From a checkpoint of a small transformer trained on Wikipedia: 14 layers, rotary positions.
MLP neurons of a small language model. Each row is named by its layer, matrix (gate and up: input weights) and neuron, and shows model dimensions 0-191. Each number is 128 + 24 x the weight over its row's rms, rounded and kept within 0 to 255. Numbers have three digits each. A neuron's up and down rows have the sign that makes its largest values positive.
After each neuron's rows, "fires after" lists the tokens most often just before its 100 highest values on Wikipedia text that the model never trained on. A number after a token or word is its count.

L8.gate283:127128106072158160107147130139128149118147110105165124156138116142121096126138105125139079125115139085151110121140164130158109128101145125139135089094140060127157141173134142153155137112136112121119119105134072127141102144118126133111152107188127112175136152143116107138132124112200164129143122116125109086122091107161144176138109072131145132093086120163157123132105126072129132129142132099159173131123148103103136116152123143164132115112116177143103113137164147089132098130154129113176113166168111102143156121161106120120126138114133168122112140124113098103180127130152140126
L8.up283:153093116114161143167111155166104119131102119099086103140095153198083152115131179102151105102126129140149108129125141147128139135126126116143110109096144078123166175113127152118142130084115070144072104170153103120124118126094154116144124148118155134134085101096131141126107144106122109152132145090134130121139107154164122121141111115113125155107113124102175124137149098139147163127116165140082150125137130116127136107123122158148099173161152116126087117173142117162144105144185101148129147136141160110120138120138113128101137161127122153097135116116173094137149100156179131088
fires after: "f" 27, "s" 14, "F" 12, "S" 11, "sc" 8, "Ch" 6

L8.gate210:126107104117119138120114179139140123096090163162101131120126115100141082156102053123107110094122130132182148121134124112171111139147111100142118159105185110152120132126108145107124128143135150167087164157144116137135123135097121097127142133157116071166099181173109096141104133120134154121172145135106145164148068125130126088150103099142179131087125134116120096115143185106123149126120099140131117126135132122138122120115113111134127126102085165141120140181087127143155114164069115112154157124131136096098128097138142124131125142104136121113103154101109104157116124106145105137
L8.up210:080124112100130134125152130154119105100115161133122112133106091158142134105136126152149104117113123135114151194166123152126154113141151101152114059132129096075119114127183099114116123136114117149108144099130113086114135111084119108107118099154112141141103108171134093115093124140173120175142132109140109172152105133110146135143094133140175136104108077120140094095104156096102107109110122094097130091104132172118115116140095155165114105138090157135119149147171115154122159091107129105144134169120133130143159163149093102156120115124148144140146119132099106126140123110109113067
fires after: "s" 39, "p" 11, "f" 9, "sh" 8

L8.gate352:068118111109148121166109130147112150072134123097138123166109137178131116112102175127144113091124166138120149157089140100152096160165088139134110111127128079103132075125100126141108116091158120149125130136200099139142086164175147152128137104157116148141085106137105134145168119148100152109110153134108123101141124101143129117154118142137102127107074138125132155141119097118105108136160110113133123186114116160145112161136161091105122164131137167114143144122142119139102066130151124158138140135137119140098147127122160114128115131119102135151103127134128171098145158126129135069
L8.up352:105138109122121158167112116103154109104134132105125153159145116071155158144164141124142123147115114124165099149103143130179155145102103165101138134117117148113143110118171103123117161150116177155111101123112151136135138132153124105111118128129131143122119123160101112116069173133177126117093136131186151114159146163116157133108129125158162108082107169124119138129072087143143111138144148135138117149085117141125123131141116140104168143116118108145146153142164119108106135155086118110122123156147129083156102082095135134121126162117148098181122179196133153111135096104094122140
fires after: "s" 28, "is" 15, "F" 13, "S" 11, "f" 8

L9.gate266:154113125129196106113193101123086114149087101153157076107103125104121118134125148107140119155142110152126148135139153117122149144100134171127112143106147119114113123145153134126118160126110157118127114112123126147177123094084147127123135142102116119135146108150072080122170103208127090089136157107116099145121155106120117109123113133127138168150180103076132094062133121138095131144105125116151169160146155103114129140113144123117171137128117118095148111143147155168137129136098116104151118166116160139149129143126113116168120158121114140121150147125106107183102103142125115139
L9.up266:171156162155153092140118148142135121173122122144134101136164119083122126111114120144110119141121134125154139112082162117148171113128111137128126140134165097148109112108142114153066130168137140086144106117148162133107164161124111130120124173118111103101162110149102144105128135135149158103128121152142144130177112122091126119110124119122121116130148145094073158135142127119113127105141185143096072107147109104079133123125125076079169142137106105167114119126168127106136091120087155106112129149171157160089111147116185114124145161132158112134150156122144138116137153069118129160
fires after: "L" 16, "D" 13, "b" 13, "B" 10, "h" 7, "ug" 4

L9.gate40:094114123103112129137111140137075118114141111054122161130118151105102147117163082126104068132112091126147140131101145154168138099119094154127136139155084115134120102152118092153095147135116152163144102116177138129154117159171132143125125087152140128131107114145125079125149143142100079173116150152157151123092108070144124113131128127143101134088135149126131081120152121147140175144159139064152126110098123124137091152143098142153129106103110111118158150142125140159151114154138121132115133083159124113112108086171103130135138118134078125128120136138125128146147134158143122075
L9.up40:151170113112143112104104101124189124112141088093147166107151132137108084104146122122115132100121126103087105069131120093139143138099098108143100117130135159094144143070088122123126150130092152129109120175138113122146146151114119119123101127137111150137110100167143126168122182183139110138131136101121161104147126165125116111138131112134121113159155141127104092054117141131156118137136091142144103121103137117099105129159118145148118121112110106071134134165198147126105136127160135106143122132140105119142131168141123106144122144128150114141155132132158106126101104132074172188
fires after: "1" 22, "F" 14, "2" 11, "S" 7, "f" 6, "R" 5

L5.gate108:149106074112116108143116140121153108111116147112145158107150115128101143112149155112137120123112094108117091163122140109156137114153132104105124084178115134102110102134161138140058106139092151144133171147110130175132116101150153121134176115104160124115143122161127129121105089119135107104120125138115156104112153160155167121142124113085138100086093084125195129091153204157155103118108132133069146120120145146110118114100158166198139134142133150151139125104121114106097144135128093128141108139094147118139113094097133128143132117116117109124108151124139139137077088155134135135
L5.up108:130088139111119108119123131081098084117105138102136113116114122090109097119113128108100098116124173081163124152157148075181116117140140128134120115141106155122109122148105122152094115166098197168133151097127175131111129132140130169115144123096138125110125115126139127127102125089090121093168116145136119103103079176142185122128155137121110105094103118135176139121135153119146089066122148147171117135151142150161134137076134137125082112155108133133145139144116108127127121119141060111129130148123122121147125108140134105098144094132112138145093122146147102102104082134085144130
fires after: "(" 30, "- " 20, "| " 17, "\n" 9

L8.gate86:173078073128179119121127157134160150153113101107127155126120126065124119120114081143121081160081150089137152131103180075135148105118150136138140112119146110149123108121128140159160136128182137172083112136114132163149143064116151147115129156139120115092111132144111151099124125145136133114149126127117127148092085167151126143119144122103135081110115146119120133086122124118128121161130123114124117194154142141108132097121155137177146108116150154144108155142112133108123111098105101115108134167103179115157140170130124130137164130124127108111171087157136130141149140124097154133
L8.up86:104121140135132119095102125128111149140097116083126126112138127115123192147115110132037110136140128142106143183124115127148139135149122140080151135110124185094133141143126172147132146156153170147162110155121152120137162092113138117136105153095143171136144109134118114144098151157176112091158113152140136140139102113140106143148111093122113137146119105096119145098116158105114090110126122136135065173144164117134139090128127149115117138105130113119109135104132140090124147144123114066098150099144100144151105157143113110141162117119104145175140172134073146168138114092105158142
fires after: "G" 35, "B" 27, "g" 21, "Del" 5

L8.gate95:121115092116094135143111118122134137181158090151078138115137182105092099177134125145114128086114122107104120106143116148130134126140093139110142078117151150145151149157113120089135092107141131128126131110196118142136174106142154083111142100135115102159109143149111116099132138101136138134166123111087088177091146157156132098114105087139151079154122095146122119111124145124149138108173099123139100113117126119152101130157099125142074099134123164156165106175149162130163135148157159146151131126109146105122096142133112150124157123128146124123138138085138129079146084142105128106
L8.up95:125135150079114120135163100127042132138135139131145106103137080114091142158175126129090191160108148137124156147129094117105172139134171087161095137140135121104143133125170121160104128123140135112111112163115171121177108111126110147094144080142129155136144172127143149194195077142141074119136096155132107129125137147132154140128105130164140105119154106138103133140119148156114122141112127114141154082139170126166105120103130169105129127106121125184120142130123113119109110117127118149151161122127136119132132104121125124132116106118073129132117124108108139147159135115162120118
fires after: "sh" 15, "st" 13, "z" 10, "St" 8, "p" 7, "th" 6

L8.gate175:143133132152145091132122110113148116123133120150129079171146141131140158098140139169127112143151120155154150148142141104117121137093130104124118135068135126128168146119149191085143161158159131165106154152092121139135137129106110131114100138118142148173150134118094101100117121128143156129179116142133116160101131161167162124118152096134172158130090127107123157167139117162169142116125104133139092139161180149087104093142112141161141124170131115127135138160134105198147147115110090116109100107141127104149117177159159155141088126100092141157108129148091153124084134108151133133
L8.up175:106100110115143148155148103123048122101148094084142129109139131130137109140128147157115139092144146152111178132115142085090111141104170141124174098151108108129130166108163143143156124129125149097136128140107203107105160091143126145160161136152127136129138108170089156113141159158158088106127082116148154172157147146122108138140101105115171125150144109132092135131087127111076148151117111137124122146141138129101107118156101117162103152164118129150116133118162142131122118111130084123167167176104121152124128136117095097110139165140109105120109144108145150134129129097157158157
fires after: "B" 37, "lad" 6, "b" 5, "g" 4

L8.gate481:158160107149165075137116185105165164122105130156176099126164084129120127154118133137151151140198133157179132164183125149098128107137118131138148095136150121149179128110116133141115131121115133148153154141110121128112139161165128102177113121117053155147149136145133141110114111111124108103138140159164123133162151134136117105157132121106123148136091139171125120114120085109144159107099150102083133140151132158110144126150118128140120163131118117126147119101111103120125136090091130093112118145129132098104152149133136167129094104120118045165143153101135115113098121115131107113
L8.up481:135117155100122143101118073137087117131148147128125167174091143104123103090164162120157139097113132137143160071098135145131150142125170147117141126138159105109083134139138125131179131171167128104131126126134163123119113119122110129099132125138187128135131123123113108143155123137172139138118105116149126145166121122128152153116143151124128163115123140087097108159130155117151115150155124145126077154113126139145102107129134140115085130112143106084117171114130106123127139190150182138139179081135123153105129201074148137179113126120148162104148129117138136091145115102101144164
fires after: "D" 17, "m" 9, "P" 8, "B" 7, "b" 5, "M" 4

L5.gate401:152154104124131148127153082140134075124135147112119107108158168123117157124102150125109103138131119117114102211146107044128130131133135101142119119158122110090114125127109133128107164156122132152125123110161150110127114124096141129140071153144140137155090131171136100139137068125139160154166125117053114141179151142151146121089123121116131159148087127128164095138107149114145093106114119112133127124118114079132176106074125100129182164139123112162143154108139101143102131135138111135130118148140119125121092114102167151123107127126133147108162114163131125135094091113136144122
L5.up401:177132140111095178121144164066179130175135114150122099159154132094156136121117130106138126110117110130149111158120152124120130139123138146134131091126129137141084148114094117109131118144113151125150122146064128152136076121105115163136089139136140103130146116128155120119113127104099162120141095098141141130139153134132216097147098145112121137146113117144122116155128124113155143090120157144112116108072112114124161148121133088156147088179137142095084156133116103122132121122106122078112154137104103148095128120097114114105070138110169120122106107133113105161092144108107140185
fires after: "\n\n" 34, ", " 9, "\n" 9, "The " 9, "- " 4

L8.gate454:149117140124153098103122127115135130096094084141121103135121098183140123115118141145126140119120134151147105130088152144146142098104127093112106103145139161126135120125142121145124132163114059145124115137106141152177085150129133129117114075145119143110130108156083105147101153122114140135119126148105087157090127062129145114104084141138068130157116139098101098120176126080101121132086162092086134136143198131100099116112151163144173104147143143121131134147147123141127115120114103106126099148167149138110113097146076129081125149111135138136121113146129192134160128128105118146
L8.up454:173113130116166141163172084123105159132128097109151076129138112120138131144167124191192110121164150132141158122088140114123137138148126138152172114163169135118122073100109186147117175160140160093126093145138124127139143121143129123094168192105128141123192132162147173116112133155172121100127129119142126092160115132104112138140129117142129111127163115162135157134119112142089125158116092114110145115123154118108156131122111113115151138149095102154130095122139153144167106097131141122136164123125118132123114123127107115145148119125129092094164109138136154130135122118134119197
fires after: "B" 14, "b" 12, "d" 11, "D" 8, "L" 5

L8.gate425:108140113131096152169167143105154148114118103142140070071119151067108088154120093155094072157156140159146077135123152114152139132174130120133085119121169116158143109102112143105145107111148107134132130154127149165115125124088168102139122106158090133146134100149113144123145097152098137123115136126134118113145081153090155122118109096114127109147121127147089131122131102102104115123124137144114131129126109132061167118139082149094145119121089105154152103128132144130136136080107112118163148120152096098142163141157134155135159120120137120193142156136087163098124125130136136114
L8.up425:125088150102169162134174140116123135140142156072150112117137137116121100162128136134102142127125159177111130130119065145140104095104117110176151120182116133106111176132140160122130136144094166106159119143135180146126087106159124103133166159146169129105164136110161128149103143145113086118104111115141099115104132135120130101153127116117121131159120107154080116109112138113113104118128150124136121136121167139091109080110118159130111111175121096106105141149154111077075110157088124160165146136157121107109144096140088134130104141123133134122175107126142108115187112132111154145
fires after: "B" 27, "c" 22, "b" 13, "C" 8, "V" 7, "P" 6

L8.gate502:115111129112152125093168156125107139115140101146099101102110141073153125136144099162146151145108124184154075133132182123107159108166157149119139142088128144119148088109142175141136155121116128115108124148119132149095158084139162169136088141135101100122146119131096159116130122127082155108106156148139129134126123129131142104134124131112143123112127058113133129141163144130129112178086143170084180115136161133122122118094169133141139126174114103121149117153101118146131109140127121175133067150110152106101089137120098123149147121121091150140158132151105141141098135121165126180
L8.up502:120112108146157133134112150114138161111158107125167126152155158130128151133106167141116128145164107148132141149113150135086134135098120140142133105083152141066141141127119104187112118190110113133114086152158175097094130108121121118137100146145132136145132120171117148121144157129133127127098110124161144124176080102113119154149101118111082175141158113124136070117180095109170130146135144133144117131145151123087122113098149113096138121178135082146142088135172166072123140116120100143127109128168142101125078158125108136143097137098127132113117142100160109124107096111125145152
fires after: "B" 30, "C" 15, "L" 15, "c" 8, "H" 8, "Br" 4

L9.gate213:147106173099136145155127157138089155117125096089152141124170148121136154104142136118145116078174127146113143142157099130097155146098112113144123136094132129142127131156110073115077117143143166161135158140140114134102133117100114107134107096131137109170112158134142161122130141115121095099089141139137122136137080165166096123125122113128150160085125124126116166149120117103130110095162076113142131145135145098082135167169137091121160115150107139128116165138118127137126118113143090151103163168155122134081131052124119118154125198149148129113131135152147128138161149147115176103
L9.up213:109153157108124148102103105109130173120116141121095113141099145119116152172133145109140138104135093060103163154128137159171132123081120130122109099172100095120105100149124097122114143126164132090125123099178101155117110084132124117158148098148130126106127140183149127115115117147153116171145150090137136109116117151135135131108139124155132125129073154105099082132119113135106117092115107117116114126086120125161140120131160133066125130088136132100198143188111106123099137131131131118142172091124136150154129115117144077152109144116133131127124129164159108127165108163138084098
fires after: "m" 28, "F" 23, "M" 18, "f" 9, "s" 4